config = dict(
    n_layer=11,
    d_model=320,
    n_head=5,
    norm_place='pre',
    norm_eps=1e-06,
    init='normal',
    lr_mult_o=4.0,
    schedule='wsd',
    batch_tokens=131072,
)
MLP neurons of a small language model. Each row is named by its layer, matrix (down: output weights) and neuron, and shows model dimensions 32-287. Each number is 128 + 24 x the weight over its row's rms, rounded and kept within 0 to 255. Numbers have three digits each. A neuron's up and down rows have the sign that makes its largest values positive.
Before each neuron's rows, "raises" lists the tokens whose logits its output raises most directly, leaving later layers aside.

raises: " into", " until", " to", " as", " by"
L8.down4:128137125121102108103118152046166078130136099127133121084135192100092161109122164086139164110094122113140128125133134111129081121108147115097145094144126126172132139181122103108132126114145130089118084133150133122132134125158131144154074119112105093127096119126150157079145102117124149134104132133114146124166145109113168100146077139087146115145126128067103158093109111098127141125155150131148126131111106128143116120115119117127097145165082108103136118111109125118133116115137105100113183075113141135104149105145142125178153130173138161148103145100113087115103099143105118132152145141121160116140167122145153104133165126091106147140104096162156147065126131150109139128115105150099156106118113138141154143182127103143138140163098127118142135156144101111164142125107118

raises: "aut", "land", "s", "ows", "alt"
L2.down486:134141117127119129111129161144146113149162120084178155137115089131083173139133142135123143142135113157147122103154115091097107163097133069122090129129108095122085196126152120166126110144142117132116137115113138142116120140101112134126143149170161143156169123153169126141140136114145148110151101110134143138127131104128121078129097152160156147105089139129149143122140126130119099145126143135152107109127146097091158110151147120139120104122149131167145097109102152158147153072152163095127117134110114108083158110104131182075158151110123134146149135086111116140126116113119151101091145137111099122068115127118113154114099141122138148168127117175130101131140154100118077113121154115150132114133094119083111052112130160108139104092096144101140112138134109088141134106137143

raises: ".", ",", "iec", ".,", "ice,"
L4.down744:119124071107165128104119114127095153146119120102095102167129104154129145092085158126137098136123165106123130148115126101143110135140126162158099135092132107112117099103120146154178130136086129123158175167129161120148125132131079128121128102103096096149155117141101148109109106116088116135142155113146146135100168150094138090121163132101141123168117157100148072112117111130106137153113177103100136141168118193163119129161175117184124153114124159102129113128140148131165101165098127119108110151149169121109136127108185112121142133107168105133152130123115133113141167116140136105139146171105156142140106176167133109152109110135150142160122129177096112124144077093178110137110113139109127109113124175134101147126073124099107082112126128101146107122116183168136143159152120

raises: "ing.", "ing,", "ery,", "ry,", "ings,"
L4.down464:138089147120186150133117114103130148140130107095162114086167080139140139100123166131127112131111117130137125131118136139143114154153105093101121124116157108169085100102112090145143091142129101144094146120109113100090180120132135158111117151146122129136144128162124117138129108113111120082163113102113122117162145171086124129134174104112118141114123095138103154163112097154117128161141071160114130159105114091060116113142133143084121145113101117089163139091181130128138103131151152137133109131108128110128126161136115134109133136116072181150135139104105140119105165131130112146157109118109145147140127149129144142111084128120149158138177146126144118117139144141129135176160124172108165118088130178149136095121115092087160121162153136117099145141169101099150173107140107

raises: "ature", " year", " years.", " year.", " year,"
L6.down165:101169146091139120144084155103176145140143113088135130104151109106114107133151181142166120181136134110163174121146115085145144140082074118145133139136139129128095175120167097120106138130135147163088143141153118106161143141106151151134142173137099100126093161129118119140101119094162152114133129159164123133158131111157118149119141132182115127169148129116135123136083144152131107116135111120107116165168096087143162107139075115153126109144115153106109139110132090114139133125180121125118107144114089108120093125121154150155158131120086109140131154162149171199150142080142136168148126128082100111132149157179108160133105135146117142125112137138140157121114177080118130106169113104110144128136143111131133101130137108110159107127120108117099135113143081114135103127105106

raises: "ian,", "ial", "ians", "ias", "ia,"
L4.down290:116194110165137099123136144121127131121140115131160149134158156130134141138098122141141102102143129132120105113133129119120134099138153121149113144085138098110111104095140133126135118129112129143132128130154138077141138098150182084127117100131126092081120147100091140131117109086133064140135140107130119123169160130128108145169147144120149133157107125162120094117156162149129119132136141099112168177131124094095097091121162131157136143112126140152136098107151181090125146149142103065164127100128110111148087098133152123111139134152099141109090134130145109127085150135121137113191196130122114091122111104135121140101133162114136119128142145086137128103122094134131143162129155115137093167141132138161158186170114124144129168152149134138160164166156127125105151118145097

raises: " himself", " herself", " died", " himself.", " lives"
L6.down512:101134162141084143143129102121140119116145135136128111150165126144130113175146144093130127118166131146138201142150140126124156122130092099098144117139117149170111124115132123161145109150151147128124105134144165165134130133127133146095144151152108132140097143175139112161150120111129172147147141083151156122151145111101118124148149122077111136126138147104114155098140074140124113089147090139112125099123168131139127140096127104046109152148086158141109159113104113109165147120122062118077159134124137077105132130167097114175142190118138157147137150124169137132125120122109125186099148109127102130133129099125144086094102104117139133105190118164171066122118108100158126105112108134137115118122125116150146118113146135138105110076101178101158135144130179133131118118127147

raises: "play", "ped", "back", "ed", "gr"
L2.down417:139138105109133104119131129117166148160126116133129123143153191143108160102078102139095128134157113109109116118135118091139113136114145121171109129109135088120153131116140130098170115112177117100114123171092120094114105111147146066152133101128145096108119139179137115153136118122105166149149165154114118115096181142146071139127117128093099135149116142075096131129120107129155144127177110109162110129143091128124140129139110157098132133104131118126112147110159140139117105127194155108116157142117199138128145175134152086084122128121137126133145156148121129113116083130160127136116194136123107108111121127117118121130120146123189137139156189076144127127107139137109127142160117112105142147149082115097130095116135119127135101099120185155122089117137137096144150151165104

raises: "ell,", "ry,", "ry", "ries", "el."
L8.down436:134131155101112129141129149102095171103125115102167112143172116164125124146130137121124089157142157106189121176104130149163150161127114134068135147146145143162136147171146166167111087126142126122100154160148142137088122120136141175177122106110128133127115126089162126171154158150123139101105116137138115136137137122093182140116112133130135142135160115089128118107110099137146123137167121113185138143178122091118166172127156118113136116120107123082149155136091141118143121138114102109130107136115146135116116176153113090142100127072118119163137140124114122131183145148114125120185146129148108151105130108128135123131141159094092112143091098131110133102113129138135117085144103117140116163147154110145124120138112125104135153135153102167119150100085113057097130125146135

raises: "At", "When", "In", "|---|---|---|---|---|---|", "By"
L2.down435:125131108118117114109075115120175087165151114143142147146105125124090137151167157152143138094105089128122109137108112142152117152144111159144141112158095132107126105130108096121127141118123149137125119089086137127146114095134180118132120136135129078099110135109136146095122154136221180089118121152109113120075124141174162152114140112122126093126068089095154148097089148155116104102114166160123143131127139127179106118122122115144120163092138131135106141109125127155073134127125135105171098119130144136104130106123113147125118128158122099130089141143129093127140137064108128111123126168134143110104093123132125132123124124097145105078231117088163105118146120121130102102118175108160096134113150120095130131075126125136145140123121083147130152093121100151160112093113154

raises: "s", "son", "s'", "er", "ying"
L8.down791:148133145151101106143184143142105134129113089148140122166176114112154178133120131143163083114174130119151150121156134160168118159130128135125105160080113128119118150134145153153089099145149129136140123090118113165140147119110112141124142130152164112144120150161092103112140125119164087129129161107095124098105088102095075174140134123072134136137130152102125126116157107139153139154131136132109135111090140133151138107118190154111135183131155104184143118118120136123171155143131154147152125134150093130147110144164129162137069161090122103105150112086115110160140088132128123127101101182136085133150098111106123128115107166141137119148134113102099086124147147108106133152172108120128120122118120108165096113130115142126140107142128138184126152125152109121112136109153102

raises: " while", " as", " during", " whilst", " than"
L6.down690:105145170142126142140102115101137153157112142102106136140146104165120143123129143103111166150166114148151130142110115121139143136122119110141120100162122126140107130157052136108130148099127106132092106136144116099113148108140114130137111117116103089137133155128155116169167140138092095123148126160091103102126143158122113166097170141164124115159177157046148111123163116139146130140139102139118118112152115114094132148140097116122139131151125105140130133120170139152119131146115068117077122111083137112087126111134119101133152176127138164145104103133120121091080152137114140115136130119137122131118054146178123122087141138098129121155167128155133117106098156153134110170152125145101134109160109166117146133103166058117140116101142146097147103165140124145111143073090131

raises: " well", " far", " well.", "ide", "field"
L6.down83:166144155148117159128141171090120173140108085090137132169148083125108106127133158138167146126137108143160132109158147130107111137128120151145130168113137129134139125121158143143146130133130119104091079113097140123127142146107170158147103137142135106134116135108188113107155126111070147140147116116152165136116103101084148149102098093142142142089161146148127114105134129109149112128104104094143165140125140167148123104120154146127100091081129143146112171084119171115130125162115088169087146139135115158120125163110156120115187162104129118117107104151180153155127139128137138138118119152146109120124150113136113200122119162129093069174127087120155121149126120108134141104129107149132114153089076094110120127133087136069124088137157149110137113101131139158145111140113132

raises: "'s", " whom", " wants", "bec", "n't"
L6.down69:112094130154109154125152110097155147139098147147135122113109142138143091157115152164102145150131081106138156118093117142115134148098139103136161141122169117115148135103116122110152104129154116136118122140149124148079140081134131136142162149130099122097140142154153119149151131162064094080143098118111148123090107114133118110142116123114145142114139104126101154112152124132109093106171095141106132133139149134151130128122105069102128143127123112140093087124102109142135098123103099104093171125106092160079131119104113166151169107199097126113122147132146131123152145165065099134144144184166144164144100091136165152100112115138162154165147070105117113055070141076140134104168157161158127099140129137112141108112155106125111112117134152143146130101118119150147119116171147

raises: "aly", "al.", "aut", "book", "olog"
L8.down822:108153152139168114118129120149119174143122152124160112100103124136116156123139105133155109117099112139130093147142170091161132156119151147113140125143126131121133127093108149084161113113134150088139170092113147116155130116132106120129131112093132106114146106149102140126119125155111117112138143116126118119132125119135095147129094163052081122194086108106113145132127130106123142190142143134093098102135176103126127121135137100135116116126155143131185090142120122118076113123149133107116177114157107152122108108115101152123125174107090177138103135130130099151143152142142095088108135177132162131117123091144108112114123143106139102140087126112154141111109104133128109176128161125098138151157148109112176127110122112121143131132149087139135128150119140107149090159128118

raises: "ium", "ially", "eca", "ic,", "ial"
L2.down829:156105134107159141089100140089157152140104163143109089111146124105087172116137161151124114137109095126142122116117151108144075103136094151157156088189129102114139131151115136113134130098144132109153170121165098158145130154113115108073130147085147142071137141081123104155106130117136107132123151152164139106094105121145142139136144105109124118117105180139142130085149150170133167167133172088099108156145102142124084139110162130065136120138123132155143123138131141121117106116167092092116101127116135146094087143118100131129103110137106126100164110088162121136159163127088145115153122101120134125144140133102155136133102167107174139076115129154141121150143154135136127128111168144068087148132129156153085157131155123172121131131098161165106114109107154139093140085126120

raises: " such", " e.", "ice", " particularly", " see"
L8.down578:112177139133124135117150153142140127140092112075137138155118184153100175090095091075119089126115128104122113131123144108127137136138123098125113152158169096097127140157119114165124132128085098076136141137086109106145100132117111143154095119139090101116084161167112147085150119151135142134159122101131104129124110154124151115151143103058119125103135150118135112136129134118094107126172104139111117121099129111166142145069129151103124152125142127085089116155139126162101148136121125119210116136109124125123100134114091085123103162143101108136102138120165149151180139113114130147127130138131104122161118151134133161149165130112101118132096108163127149114148121127083137171097145112135123103177098134135124148132073128123163135074135128153173135113152129124153105109113120

raises: "-year", " year.", " year,", " year", " years"
L4.down339:096146137108115144111086170144123141105122202109123122119135100138121149130136155142148135132143124148108125113140144148148148114148140124143156168166118163139135122151154127123099121099072144181144128154158145115137077145130155127144130112125079090080115164134117096141107126100135085106155150129146091138161081140129104104152123159163127111146117110161098124166114127114122160051103115157112117110120137117143161126147141070139116186133088129143180119147104148129147136116100144119117134155145133160156131163154118141120153169143136083115148081116142096136165101171147127126173146133116148136109156115144097175126138106100110121128090127161093095126123183083111159149159143113117129127124122107169124174142120099147145095074138116162103155122114142118090177103135126

raises: "time", "board", "ience", "fl", "olog"
L6.down410:157128155121099157128104150153132166170123088097169097098124142109155145136132145093154108106143161123108086125140096134137156144122119137131146155146094099105130116148114182105139151109123107126136123115107163130100105121083115123135143120140158121125133110150130177097136089174101159093149149147145109144167120135159161122109101176109118098100131146113131134138108148145143130178145108141116129143131134188129110127116159165109090132112164113128165100121141148125133179101152092127139108143158136156105127129152135146122128110136105169174140076131128147155070116181105169140149152137116146143123132143166142109142089122147149121162105114120163091141161117157155124164135083152120115171105096123127144141145133086124112122140112121089131110167109133124096094135182168

raises: " on", " -", "-p", "s", " to"
L8.down695:152098106107103133127135104113120117169125150199162132129114146093102099131111135115159152144103114138130068091140120099107130120091139086162112091110137127164129121178118087112153114097153120139125099100116129141096150106142077135161157116126175137079098125138143085137131139076133113145104102115132116101126136096146100120091154105035111145159131154099110142138113115080152142129124136118119118099151140121149133131161118119139132140170145140157144088133143127105138111120172160149088147140114134147157182083134125139136109127170165114127127076136139142142138169126153123138161155131112155121165145108102120132138134158174139124113165130115152111120154133120184144148120136117149147057127087101119137096164140145149126121119089105128100138123114146159131155150093101

raises: "ance", "ight", "amed", "ance,", "ading"
L6.down596:129111139146107129128132119140111163179161129127137128192165117162122132098101116142128141078143110098118121141138106132125135196131115114137125116108141123179123146115106162118109138117100123141149140127131137148125168118137117130158128143093142099092144110140115075116067144117138103117085121108166126145139147136178134136144140121147106117154146148112088108110116120112084162135160131163112139161114117102110128083121132168106174086137135110178173121137128091117115115154138148089121141115125166141138092113108171143146054093150126122138133113089120148160126172115153102128102132094098160146062131129160115110130107120109166140137114119133152146093129114163139149154136099105098128133121130117155118110089121113082158111135154102088138127084112154101147104162129106

raises: "el,", "el.", "ell", "line", "ly"
L8.down534:126158115073137128091096091100153111123149191145104124139171152157124128114123137103126152108150132116105115145117157141130158135085143097156178114147110150093117126121126120100111115111082127114113126149121106124094115145170136168154129122133108155108136103099153105144084147131150109157133110122156104094164143137108116153119144141142117083050097085109129125151128150151121160139110140126135109130096075124144117184111156110141126162076148093133123126154101145103112130083105126083190141140133134098149130107175160134112113148149137091097115103138140143142090111164164117150088146101124105142178118079137124120148090155107119150142161087158102134184108129115156109119115105107093154117112127120157087112098140112106120128128143168156105122145070139144128119140122127

raises: " time", "icted", " him", " it", " what"
L8.down159:149201121158130140103118157129099130111123144133109154126113100111175108141159135115108116152114149107113095119134110110152155156108115152140149175141057116109141127134141161131148149129141153156142151103088201153134096099125141134132147081124118105097130076088104115112123134104160111091107137160135174124123097126149100177138098134088141122123124111145110129136103144064143153130150111146123117133095144144154133118075148130157118096141138127131158122167128120138103172151139103140176161146101116100152119119120139150118114080136124115088112119152147160106148137118165143118138096158131146106122200122161105113130132119133124136123097123076097136125103113126067163118128111120154129150132136103080128159123186103162123086161114130143130107116141087126149126146181111